From a checkpoint of a small transformer trained on Wikipedia.
Size: 19 layers, width 160, 4 heads of 32, MLP 320 SwiGLU, vocabulary 689, 4.85M parameters.
Architecture: RMSNorm before each block, learned and rotary positions, no biases in attention or MLP, untied embeddings.
Training: a variant of Muon for these matrices, 146M tokens.
MLP neurons of a small language model. Each row is named by its layer, matrix (gate and up: input weights) and neuron, and shows model dimensions 96-159. Each number is 200 + 30 x the weight over its row's rms, rounded and kept within 0 to 999. A neuron's up and down rows have the sign that makes its largest values positive.
A block is one neuron, or neurons of one layer that tend to fire together. After each block is what it responds to, as a language model described it from the Wikipedia text at the highest values.

L2.gate26,207,202,201,310,187,246,205,169,145,184,234,239,214,198,235,206,225,219,194,240,221,188,195,145,175,203,208,188,211,171,209,212,214,232,236,226,207,194,226,135,187,187,223,167,202,264,241,183,225,236,217,200,220,216,183,238,183,202,191,220,220,184,198,184
L2.up26,194,190,239,165,198,180,211,187,213,214,226,212,200,191,242,189,188,212,165,184,203,171,179,240,234,232,121,216,165,232,194,207,187,200,165,138,213,177,247,241,212,208,198,243,204,173,179,203,184,167,208,200,187,213,260,199,207,167,209,150,196,232,250,250
L2.gate72,215,184,119,225,181,202,212,193,200,185,203,187,207,142,209,202,216,139,119,188,189,192,240,185,191,199,141,248,198,198,211,226,180,203,223,255,161,212,231,172,189,235,234,183,216,242,196,153,274,234,235,170,191,211,227,180,219,155,181,179,197,208,209,188
L2.up72,229,200,205,185,172,176,189,199,206,146,194,235,196,158,234,246,220,208,193,199,180,203,222,230,182,195,174,204,216,218,213,219,172,216,208,169,204,163,203,195,157,218,230,208,167,224,194,154,238,197,201,167,225,245,175,231,243,178,231,216,208,190,231,208
L2.gate218,243,208,220,187,210,192,204,195,245,192,271,242,222,202,191,202,224,199,146,173,206,181,213,152,275,137,213,215,167,199,234,212,207,216,211,173,202,229,184,221,222,202,199,236,235,194,185,176,247,209,185,224,191,201,229,200,219,165,195,164,244,223,181,205
L2.up218,199,225,173,179,251,234,192,195,213,220,186,213,248,204,163,201,155,186,230,169,220,204,217,188,228,146,228,174,219,247,174,205,193,246,212,173,272,201,191,178,197,218,267,244,223,165,240,210,222,219,218,272,228,174,235,191,134,182,232,222,228,159,171,199
L2.gate306,151,247,203,220,206,160,224,202,240,221,187,217,222,195,198,174,237,215,198,208,157,126,180,177,241,221,259,186,137,223,213,238,196,230,212,222,233,215,244,188,213,206,229,218,191,182,252,206,161,243,233,186,194,235,237,208,250,194,194,151,164,168,183,193
L2.up306,182,268,234,241,236,188,215,204,225,215,194,229,217,216,237,167,232,218,184,191,269,143,158,193,236,224,268,164,145,186,245,222,201,191,189,194,203,206,222,257,209,175,209,245,194,202,236,208,126,211,217,201,223,248,243,243,219,222,177,183,165,205,198,209
Responds to: Quotes, dashes and hyphens. Mostly curly apostrophes, quotes, em dashes and prime marks (Shivaji's, 2005's), plus hyphens (play-offs, 1998-2001) and initial O in Other, One.

L10.gate110,122,229,240,204,212,251,233,252,155,177,205,190,212,182,183,175,239,237,201,174,172,221,160,184,206,203,239,197,257,239,201,229,204,156,171,175,199,148,188,202,189,203,201,177,178,169,184,206,192,167,212,220,178,158,211,138,151,203,212,197,147,176,233,191
L10.up110,197,203,251,230,192,208,199,214,185,216,221,192,194,199,275,177,207,230,178,171,220,166,200,171,235,223,218,194,175,151,187,190,285,193,184,219,239,184,143,180,208,191,206,210,203,203,177,199,198,169,202,199,178,198,213,169,162,230,175,229,238,226,167,150
L10.gate194,184,160,143,177,168,196,219,194,181,165,213,187,238,190,140,197,160,133,224,213,250,213,242,170,172,191,198,196,202,203,177,236,186,223,214,195,164,182,227,197,210,266,144,211,143,226,215,172,201,168,181,162,185,224,210,223,199,227,210,200,227,233,205,214
L10.up194,190,200,232,205,232,163,186,193,210,190,235,234,164,163,204,188,217,205,187,203,187,198,193,210,160,198,266,242,210,180,186,240,218,215,203,123,193,246,162,127,235,206,167,222,178,188,174,199,256,191,148,215,205,197,187,194,178,148,205,206,259,251,214,243
Responds to: Mid-word pieces, coordinates. Fires on an empty token before decimal coordinates after "/" in geographic coordinate strings, and on mid-word pieces like sm-all, pur-ch-ased, m-ach-ine.

L7.gate6,141,190,206,231,167,228,191,197,171,223,119,228,208,182,157,190,227,163,230,212,192,183,222,247,188,185,204,207,198,174,237,229,189,280,179,178,228,153,197,175,239,219,175,171,213,188,165,189,256,202,193,192,217,262,205,190,186,206,191,172,185,190,207,232
L7.up6,189,198,211,208,176,181,228,213,188,244,187,211,137,215,245,211,233,210,185,228,192,178,244,114,136,256,173,186,193,151,187,197,194,245,162,160,216,194,201,208,233,187,201,178,213,150,184,212,181,247,234,190,139,160,192,182,202,220,243,227,182,192,205,229
L7.gate40,251,218,222,200,191,234,170,182,216,214,176,211,193,179,241,180,149,200,190,188,228,164,217,217,195,211,171,197,189,202,243,153,168,162,187,203,289,167,206,217,162,238,184,162,237,212,200,246,195,227,223,173,211,203,153,204,168,201,174,180,222,249,263,206
L7.up40,170,203,220,156,155,179,186,173,265,211,203,178,236,201,188,203,200,221,245,193,169,227,198,235,227,170,178,189,218,174,199,188,172,164,203,225,242,199,175,140,152,206,188,144,197,194,166,185,195,162,138,212,231,257,179,166,197,216,188,151,188,157,198,224
L7.gate74,198,158,174,164,245,202,252,183,190,258,203,164,191,201,151,193,158,199,221,174,210,194,223,179,162,227,175,198,196,232,240,213,257,220,224,220,223,176,202,185,172,145,219,232,221,204,233,245,224,192,220,199,276,235,137,202,209,208,162,224,200,251,157,243
L7.up74,176,173,193,186,196,189,121,197,196,231,225,146,212,197,196,248,176,182,156,216,216,196,255,144,199,189,167,137,181,199,236,175,194,176,91,165,229,191,213,206,147,175,187,209,206,236,186,245,215,207,219,206,182,221,235,140,199,143,231,193,146,195,224,189
L7.gate79,178,240,142,201,163,210,186,167,192,154,213,206,237,258,179,225,192,201,188,241,240,180,194,223,218,241,199,214,181,211,228,180,251,220,183,236,209,254,187,180,185,200,217,231,204,223,223,238,166,238,203,194,213,259,195,209,190,190,144,170,191,203,149,232
L7.up79,211,238,183,114,222,193,219,230,220,211,215,239,168,193,221,199,175,211,201,169,205,243,206,174,189,185,272,228,214,207,214,170,196,196,235,227,234,142,181,203,183,148,205,213,216,261,195,240,198,210,166,224,181,179,186,180,217,189,207,220,227,253,245,178
L7.gate90,191,193,185,181,196,207,256,216,201,155,218,162,206,206,217,221,213,218,245,202,198,175,192,193,238,205,223,166,251,203,180,200,178,236,229,208,175,161,195,179,192,198,142,205,209,169,191,171,203,245,137,223,227,165,163,192,190,216,255,174,234,165,194,210
L7.up90,210,195,234,185,168,188,230,190,186,213,210,216,207,241,200,173,189,194,176,196,204,198,233,192,236,164,187,205,163,157,184,157,217,217,164,181,228,236,183,241,217,143,177,203,194,242,188,192,149,227,201,169,214,179,210,241,202,198,268,165,220,208,255,271
L7.gate171,208,197,197,175,148,244,209,191,155,216,158,236,191,213,138,233,182,253,250,185,171,253,154,185,252,198,169,236,172,217,199,188,195,231,216,191,214,169,177,218,184,191,246,185,224,247,212,186,176,213,230,183,259,217,220,210,162,167,219,187,209,178,264,234
L7.up171,183,217,220,186,206,194,158,180,213,167,242,238,177,260,212,200,235,221,217,165,198,222,184,207,171,221,197,190,218,196,231,169,194,225,183,210,278,190,155,159,208,190,119,173,245,219,227,194,212,211,258,200,220,178,196,226,210,261,161,175,206,159,136,195
L7.gate207,189,199,150,207,119,234,208,242,196,213,152,250,250,137,245,184,161,214,194,227,172,232,163,172,171,239,212,194,175,272,209,200,186,212,228,199,225,142,212,164,195,245,189,183,150,174,222,188,230,151,195,186,228,184,216,209,201,216,202,166,213,213,194,169
L7.up207,180,262,203,210,201,173,212,241,245,232,235,220,204,176,188,192,169,163,212,226,154,173,184,148,204,184,196,197,184,203,201,194,250,199,211,225,200,261,233,165,185,186,224,182,133,206,139,215,210,191,153,199,229,200,212,135,195,226,204,214,177,175,210,272
L7.gate275,178,229,184,233,227,168,191,233,182,172,227,215,153,182,198,239,164,193,209,200,194,171,195,187,177,169,149,213,182,189,238,204,150,188,189,241,178,191,183,219,236,215,165,205,205,184,224,179,141,195,217,226,194,190,170,236,215,282,200,220,165,165,248,194
L7.up275,221,162,182,201,161,215,164,193,224,247,204,220,202,203,222,224,228,189,217,162,165,190,169,249,197,235,217,239,202,180,189,212,199,162,163,163,214,146,204,189,198,185,223,203,176,189,185,200,155,189,193,222,227,216,214,184,165,195,176,173,217,250,236,176
Responds to: Mid-word "il" fragments. Word-internal vowel+consonant pieces, mostly "il" after an opening letter, as in sim-il-ar, f-il-m, M-il-ton, fam-il-ies, plus "ar"/"in" in early, since.

L2.gate8,162,209,232,197,211,164,213,163,232,235,191,218,175,188,203,186,226,223,185,192,188,206,236,221,191,222,213,178,158,154,229,211,215,224,175,214,240,218,185,173,186,204,226,143,219,155,252,191,145,179,178,156,110,185,248,183,185,170,194,164,180,152,211,170
L2.up8,190,225,264,254,178,184,199,190,240,228,213,172,166,185,197,183,251,228,208,228,203,213,247,225,194,239,242,196,149,116,186,220,223,240,210,236,197,214,184,223,206,225,201,193,201,158,234,164,212,183,150,186,143,181,237,200,199,166,212,165,204,188,205,195
L2.gate9,213,234,205,227,161,207,196,154,248,217,181,172,183,214,224,218,169,225,173,205,224,191,240,248,216,224,175,232,207,180,123,182,191,190,212,187,266,215,206,232,212,216,230,173,231,181,198,154,175,126,198,193,124,177,224,214,192,187,180,159,161,197,243,247
L2.up9,211,224,216,197,176,185,194,166,259,227,178,185,187,211,238,234,184,184,163,209,236,211,234,258,213,228,193,211,206,191,166,181,208,191,200,181,283,181,198,208,199,232,201,149,243,194,204,187,153,129,233,189,136,173,204,204,176,149,194,157,147,181,235,204
L2.gate16,135,171,238,172,198,159,167,191,236,198,231,193,196,168,232,242,240,193,136,224,131,151,217,169,223,204,203,179,168,190,209,204,213,236,236,189,227,212,152,152,162,232,170,215,213,216,180,175,234,163,202,175,160,187,211,164,196,193,265,170,197,205,192,194
L2.up16,197,171,244,174,206,171,198,154,257,193,216,160,182,186,250,238,235,229,147,200,163,161,212,216,199,191,214,176,165,203,160,227,196,222,205,124,232,243,174,185,176,248,196,222,226,217,161,185,210,147,197,176,158,196,246,125,185,197,244,197,236,245,176,204
L2.gate311,252,180,177,205,187,199,174,229,234,222,172,176,246,186,158,209,213,151,182,197,188,250,255,228,157,142,223,266,227,206,183,241,146,217,173,223,202,187,187,230,264,256,238,206,212,192,194,174,171,229,147,202,181,158,222,176,163,205,237,183,184,194,233,216
L2.up311,280,214,166,245,170,145,215,238,231,215,152,228,190,170,159,173,188,196,184,225,160,201,218,198,163,169,231,188,204,245,202,247,228,186,194,207,174,201,138,222,233,206,261,182,202,208,172,150,182,204,189,182,217,175,223,145,123,255,252,210,206,188,215,202
Responds to: Word-start fragments. Opening word pieces of words split into several tokens, mostly " con" (consecutive, conference, convinced), also " ad" (adopted) and "d" in Addictive.

L7.gate45,208,215,195,176,253,182,179,202,170,213,224,199,214,163,199,167,187,239,208,200,213,166,179,190,182,257,198,225,231,150,184,147,227,177,175,127,208,218,234,182,181,217,183,211,182,229,241,161,208,182,170,207,202,237,217,191,184,202,175,203,224,218,245,204
L7.up45,209,164,170,210,263,211,177,158,204,111,215,190,217,189,212,149,145,224,216,234,202,206,226,252,113,201,191,258,188,195,133,220,193,212,200,167,189,197,209,212,187,180,198,234,212,247,158,192,235,178,181,227,128,160,202,206,246,189,215,176,232,201,235,204
L7.gate98,180,172,209,201,171,183,148,182,273,228,205,168,255,169,135,236,136,195,212,226,165,263,221,176,208,222,171,216,226,239,208,238,219,244,170,165,191,215,138,203,187,224,175,144,217,256,256,191,170,175,239,169,260,247,231,162,207,221,202,177,204,210,194,183
L7.up98,200,175,214,232,269,173,197,197,168,171,170,237,229,217,157,231,172,136,241,164,197,241,257,228,172,257,161,240,207,227,198,258,190,237,215,220,220,180,155,233,169,180,138,185,234,249,212,188,212,168,218,200,204,236,220,229,173,203,177,156,165,196,232,216
L7.gate102,181,164,209,184,191,231,215,206,188,163,164,205,190,147,123,241,219,198,191,215,221,216,190,205,213,194,162,184,234,254,247,195,164,220,191,179,211,183,179,206,184,218,212,205,188,190,230,188,199,182,149,196,174,183,212,172,194,238,228,192,248,234,194,174
L7.up102,226,242,198,193,175,195,242,181,233,159,192,193,184,238,195,209,222,162,227,156,155,204,131,176,190,221,269,163,194,190,213,217,215,197,173,193,207,261,222,244,164,200,207,212,159,190,192,149,192,168,184,232,141,244,191,185,192,210,150,226,240,169,218,216
L7.gate184,185,183,242,183,181,247,216,193,224,176,159,198,180,218,195,219,165,246,166,156,179,231,224,214,238,224,226,236,153,172,179,191,211,213,146,204,192,239,211,153,164,188,224,144,249,248,222,174,162,170,203,193,239,226,226,212,231,202,200,199,202,201,214,212
L7.up184,164,204,227,232,177,172,229,178,192,253,190,189,200,214,218,252,214,195,195,248,242,168,181,214,183,201,153,126,194,172,174,176,214,156,132,141,214,197,187,163,214,205,154,245,158,178,220,180,228,182,209,171,154,188,215,182,233,216,224,212,214,215,215,177
L7.gate200,241,241,242,161,274,215,173,193,229,210,224,227,179,236,236,189,215,210,161,230,172,177,172,181,248,205,153,225,196,189,199,220,233,170,226,143,168,213,176,218,173,187,177,202,155,213,162,118,226,147,203,254,220,211,194,225,202,217,173,200,194,206,199,228
L7.up200,190,240,172,189,186,182,232,222,248,237,218,185,161,174,215,197,195,236,180,199,205,163,259,232,221,201,202,191,217,208,226,214,204,163,188,149,199,153,198,195,246,246,186,176,222,204,194,236,212,167,177,192,174,227,171,181,204,197,178,174,187,181,172,242
L7.gate214,204,195,196,192,174,218,202,168,196,238,222,204,259,180,220,230,232,271,195,141,203,220,176,197,165,185,171,222,241,153,215,159,182,191,207,200,211,166,228,257,209,236,193,193,220,214,220,205,221,199,182,196,176,261,193,165,245,230,188,210,225,223,244,214
L7.up214,211,181,201,235,229,187,162,254,200,175,168,218,185,145,190,228,278,203,188,173,202,163,216,228,242,191,254,157,212,172,200,226,168,224,178,222,162,167,197,222,207,194,224,206,182,127,223,164,222,211,191,176,247,175,205,236,178,202,262,176,221,203,232,164
L7.gate236,185,181,175,228,176,193,179,212,234,163,176,139,194,213,216,195,184,244,177,196,205,173,174,152,241,163,218,245,192,197,222,154,160,153,194,152,164,190,260,235,259,201,246,153,265,221,188,207,193,158,169,181,189,226,183,156,165,188,141,182,182,201,141,265
L7.up236,194,241,224,135,209,208,231,239,202,200,166,198,152,212,211,170,173,206,159,185,276,225,132,173,187,186,252,189,199,240,175,252,171,183,224,176,162,227,196,172,223,173,160,146,190,253,195,214,235,179,230,196,187,182,155,209,191,192,196,196,177,164,146,247
L7.gate270,226,187,193,187,169,141,220,135,239,228,220,165,235,200,200,158,199,237,151,205,207,169,249,222,254,202,191,215,181,227,185,151,251,216,220,178,218,190,168,236,220,216,221,205,190,216,140,270,227,212,203,173,259,196,247,219,205,214,127,205,190,171,193,224
L7.up270,235,220,173,197,201,175,224,201,218,228,261,185,227,236,202,180,186,175,159,216,159,168,183,211,190,215,217,192,144,211,203,184,206,154,172,178,202,144,254,171,220,165,221,179,160,200,187,202,191,212,184,166,255,199,180,191,168,168,174,252,224,226,181,239
Responds to: Mid-word fragment completion. Word-piece tokens that finish a word split mid-word, strongest for "bo"+"x"/"ard" (boxcar, chessboard, Billboard), also hou-se-holds, me-et-ings.

L7.gate54,152,185,167,203,215,200,183,188,183,210,199,240,216,178,146,196,229,216,186,188,145,191,222,166,215,201,210,214,231,177,170,255,194,217,232,203,176,183,212,167,182,292,151,225,169,205,208,199,207,170,178,215,205,202,211,173,178,173,184,236,207,184,177,208
L7.up54,170,193,174,159,144,226,195,162,232,206,136,190,219,184,266,226,188,193,174,195,218,166,209,187,149,206,270,191,211,175,167,187,226,193,234,211,181,186,203,188,222,232,176,231,207,190,155,229,215,174,131,215,163,176,188,181,237,212,224,218,129,188,187,271
L7.gate67,230,200,207,167,206,197,188,194,206,272,213,153,167,175,191,179,174,197,181,182,166,218,242,206,201,235,186,180,222,184,194,218,227,225,243,247,182,158,211,222,171,175,189,232,209,192,230,240,258,289,230,195,155,169,218,179,219,228,182,171,233,192,177,216
L7.up67,200,190,190,197,249,203,164,212,210,219,225,124,165,186,241,186,203,217,217,174,209,205,179,256,167,171,223,218,166,195,201,211,234,268,211,242,253,154,181,124,160,161,203,201,190,189,181,209,203,227,220,197,208,208,235,217,186,197,222,205,222,252,186,178
L7.gate69,233,202,180,238,179,208,164,208,171,178,232,164,233,179,192,201,172,187,180,211,223,229,241,209,233,246,210,152,210,198,227,196,245,149,161,250,193,189,187,214,131,204,198,247,153,247,200,166,208,201,157,198,206,244,177,196,227,205,216,199,144,197,218,178
L7.up69,237,165,240,185,153,277,219,184,213,238,235,230,197,248,187,221,249,150,226,204,233,192,199,222,234,251,225,195,215,170,221,184,166,207,219,188,148,175,184,231,185,166,203,195,160,151,153,197,176,218,172,197,238,251,210,233,214,177,231,245,177,253,214,193
L7.gate97,267,185,242,221,218,229,174,173,212,198,245,211,207,111,200,243,192,199,142,195,188,210,178,230,188,192,198,193,201,211,169,231,226,242,195,207,216,192,151,234,191,218,151,241,234,195,196,182,170,201,202,174,199,163,190,133,248,150,184,248,268,174,183,165
L7.up97,201,176,179,265,251,238,197,165,185,193,164,221,210,203,190,264,210,139,177,255,182,192,251,203,253,232,202,227,195,217,145,214,145,216,248,226,150,224,152,238,234,196,159,250,195,208,188,192,195,259,219,217,210,193,182,131,237,202,243,172,202,224,219,191
L7.gate152,179,221,211,231,184,186,202,220,210,167,163,160,227,239,179,166,167,172,208,231,182,193,154,231,241,191,228,225,161,217,178,226,171,275,158,230,144,211,146,198,240,165,212,221,233,144,185,194,192,185,227,190,127,214,225,204,157,163,211,172,144,211,183,212
L7.up152,200,166,209,210,259,248,152,218,244,188,216,218,168,217,223,203,229,213,141,226,170,152,237,145,134,263,175,229,196,190,232,209,237,240,184,178,197,151,178,182,236,202,201,205,203,194,167,225,121,194,184,206,228,181,184,181,206,215,145,187,174,202,156,211
L7.gate178,162,185,218,170,224,210,167,234,134,225,225,146,182,217,231,161,160,201,198,212,247,167,205,177,201,171,152,169,286,182,190,226,231,209,220,245,247,233,211,253,217,186,132,229,213,181,248,269,231,216,212,246,201,184,180,226,215,212,217,201,234,210,220,194
L7.up178,180,186,188,281,252,228,187,203,218,208,205,244,217,162,199,213,207,255,234,203,218,150,160,173,211,202,191,199,152,246,172,240,191,178,225,241,221,235,181,199,208,241,137,137,250,186,206,213,234,196,161,227,166,181,186,214,164,218,161,215,220,261,210,233
L7.gate185,243,154,168,211,202,199,190,175,210,186,186,198,235,237,189,224,216,198,180,216,207,244,206,253,206,195,220,172,201,171,200,236,255,162,212,215,154,182,220,186,193,210,201,198,186,239,177,197,221,183,221,231,178,216,195,186,154,169,177,211,208,162,190,177
L7.up185,161,205,203,176,215,213,182,213,203,230,177,172,152,164,201,219,189,192,170,197,198,220,211,239,217,193,173,218,158,205,168,196,236,157,206,128,190,190,147,204,192,185,211,244,229,176,186,253,190,186,171,208,171,217,178,150,212,227,167,238,183,206,113,185
L7.gate242,201,178,162,178,208,195,214,163,229,210,221,201,212,231,222,199,204,168,179,261,188,217,223,181,163,194,205,160,208,246,244,182,198,278,191,218,192,243,185,207,200,249,205,212,227,166,189,187,175,186,165,247,202,176,178,225,149,209,242,220,149,254,210,203
L7.up242,174,197,202,249,176,162,215,188,229,167,201,178,238,204,174,230,233,202,192,201,249,269,239,214,218,200,215,142,143,247,185,221,253,124,205,133,210,253,264,192,203,224,256,134,156,215,207,231,218,194,192,196,204,202,197,200,179,168,188,236,184,180,216,231
Responds to: Joining hyphens and slashes. Hyphens, slashes and dashes joining parts of names, codes, grades or ranges (MGM/UA, A-10, B-, 1866-68), plus a few mid-word pieces like ember, ine.

L10.gate11,208,234,221,165,193,226,193,199,216,221,225,158,164,224,196,200,172,165,165,244,189,186,163,202,216,205,194,200,204,193,200,228,217,198,170,225,231,226,200,235,186,212,200,184,200,185,199,226,208,163,213,230,172,194,262,162,213,215,168,125,180,214,205,137
L10.up11,150,132,177,203,210,182,150,203,178,226,198,189,218,220,165,200,159,233,231,212,246,134,215,183,245,208,171,164,190,211,226,155,217,197,245,165,246,185,226,188,203,187,205,168,211,189,230,193,189,223,195,175,235,184,164,287,210,186,197,192,206,165,187,234
L10.gate209,204,151,188,183,184,211,169,171,183,280,221,211,225,173,245,164,220,211,206,161,198,221,192,205,255,189,176,202,157,202,157,223,189,180,167,195,211,178,198,208,128,237,166,196,148,155,177,189,153,246,204,186,254,199,171,156,203,164,165,153,229,225,225,174
L10.up209,183,233,193,228,205,220,166,192,195,220,195,195,161,235,216,162,134,230,150,183,264,217,213,170,163,214,195,206,193,197,239,236,150,246,205,175,192,181,230,251,186,232,160,208,244,247,188,182,139,209,215,211,200,176,159,190,231,165,171,183,176,161,220,264
Responds to: Mid-word month fragments. Middle word-piece tokens inside split words, chiefly month names in dates (Jan-u-ary, Feb-ru-ary, Mar-ch), plus other name fragments like f-il-m, Urug-u-ayan.

L2.gate11,183,218,269,191,196,223,216,200,224,154,238,185,188,168,229,195,239,196,231,196,189,194,206,179,210,162,224,206,203,205,234,166,214,201,228,206,188,201,211,185,172,286,222,225,208,199,213,199,229,180,159,187,218,224,207,169,233,210,224,224,232,155,229,230
L2.up11,176,212,191,216,209,234,193,235,204,203,149,243,254,208,155,219,274,187,269,161,219,176,189,143,234,154,207,240,186,139,209,209,214,212,196,249,213,213,142,164,139,259,218,254,199,187,199,166,226,173,215,190,205,226,222,185,198,204,292,223,171,123,201,234
L2.gate51,196,247,160,196,214,164,151,153,168,161,216,217,196,198,178,192,193,175,196,175,279,182,240,185,174,190,180,230,211,147,223,225,205,209,190,160,198,207,209,187,208,202,200,188,222,186,197,203,196,165,191,278,169,201,205,229,180,194,200,237,228,217,160,234
L2.up51,184,207,157,205,227,132,197,181,189,166,189,175,222,217,211,201,206,179,151,195,201,168,237,226,217,168,184,178,216,210,229,224,257,212,190,171,197,211,241,154,203,169,216,228,193,248,220,200,203,205,169,237,226,258,193,250,186,184,228,193,180,187,150,229
L2.gate104,163,178,213,186,230,211,190,175,203,151,183,228,217,198,198,192,159,235,164,177,198,172,194,223,216,243,229,210,162,199,184,157,146,206,205,151,258,244,227,197,154,215,189,201,192,221,168,183,230,187,192,225,186,215,248,188,243,237,241,260,163,215,190,209
L2.up104,99,198,156,167,183,207,201,268,202,174,218,136,226,141,204,177,242,163,211,152,264,195,203,210,244,211,226,194,211,203,203,225,149,243,206,213,191,213,197,153,216,226,146,214,184,162,135,184,197,163,223,215,232,216,178,209,181,195,175,171,152,251,199,178
L2.gate161,184,215,209,231,206,140,173,210,200,221,234,230,213,221,216,207,191,207,168,180,211,250,218,241,206,201,215,202,240,248,210,199,188,224,193,191,258,222,164,265,221,212,180,235,254,166,198,193,165,226,242,168,221,175,226,169,206,209,255,190,221,175,228,231
L2.up161,230,235,150,266,195,133,186,124,211,205,164,247,171,190,251,223,185,191,197,198,216,195,222,223,193,216,199,199,180,237,170,236,239,210,190,260,272,189,160,204,186,182,166,206,205,166,182,187,191,210,236,172,208,197,270,227,211,198,223,189,189,159,218,199
Responds to: Word-ending rime fragments. Short word-piece endings such as ard, old/ld, ord, ark, eam that complete a word, as in Riccardo, older, record, marked, team, plus occasional date digits.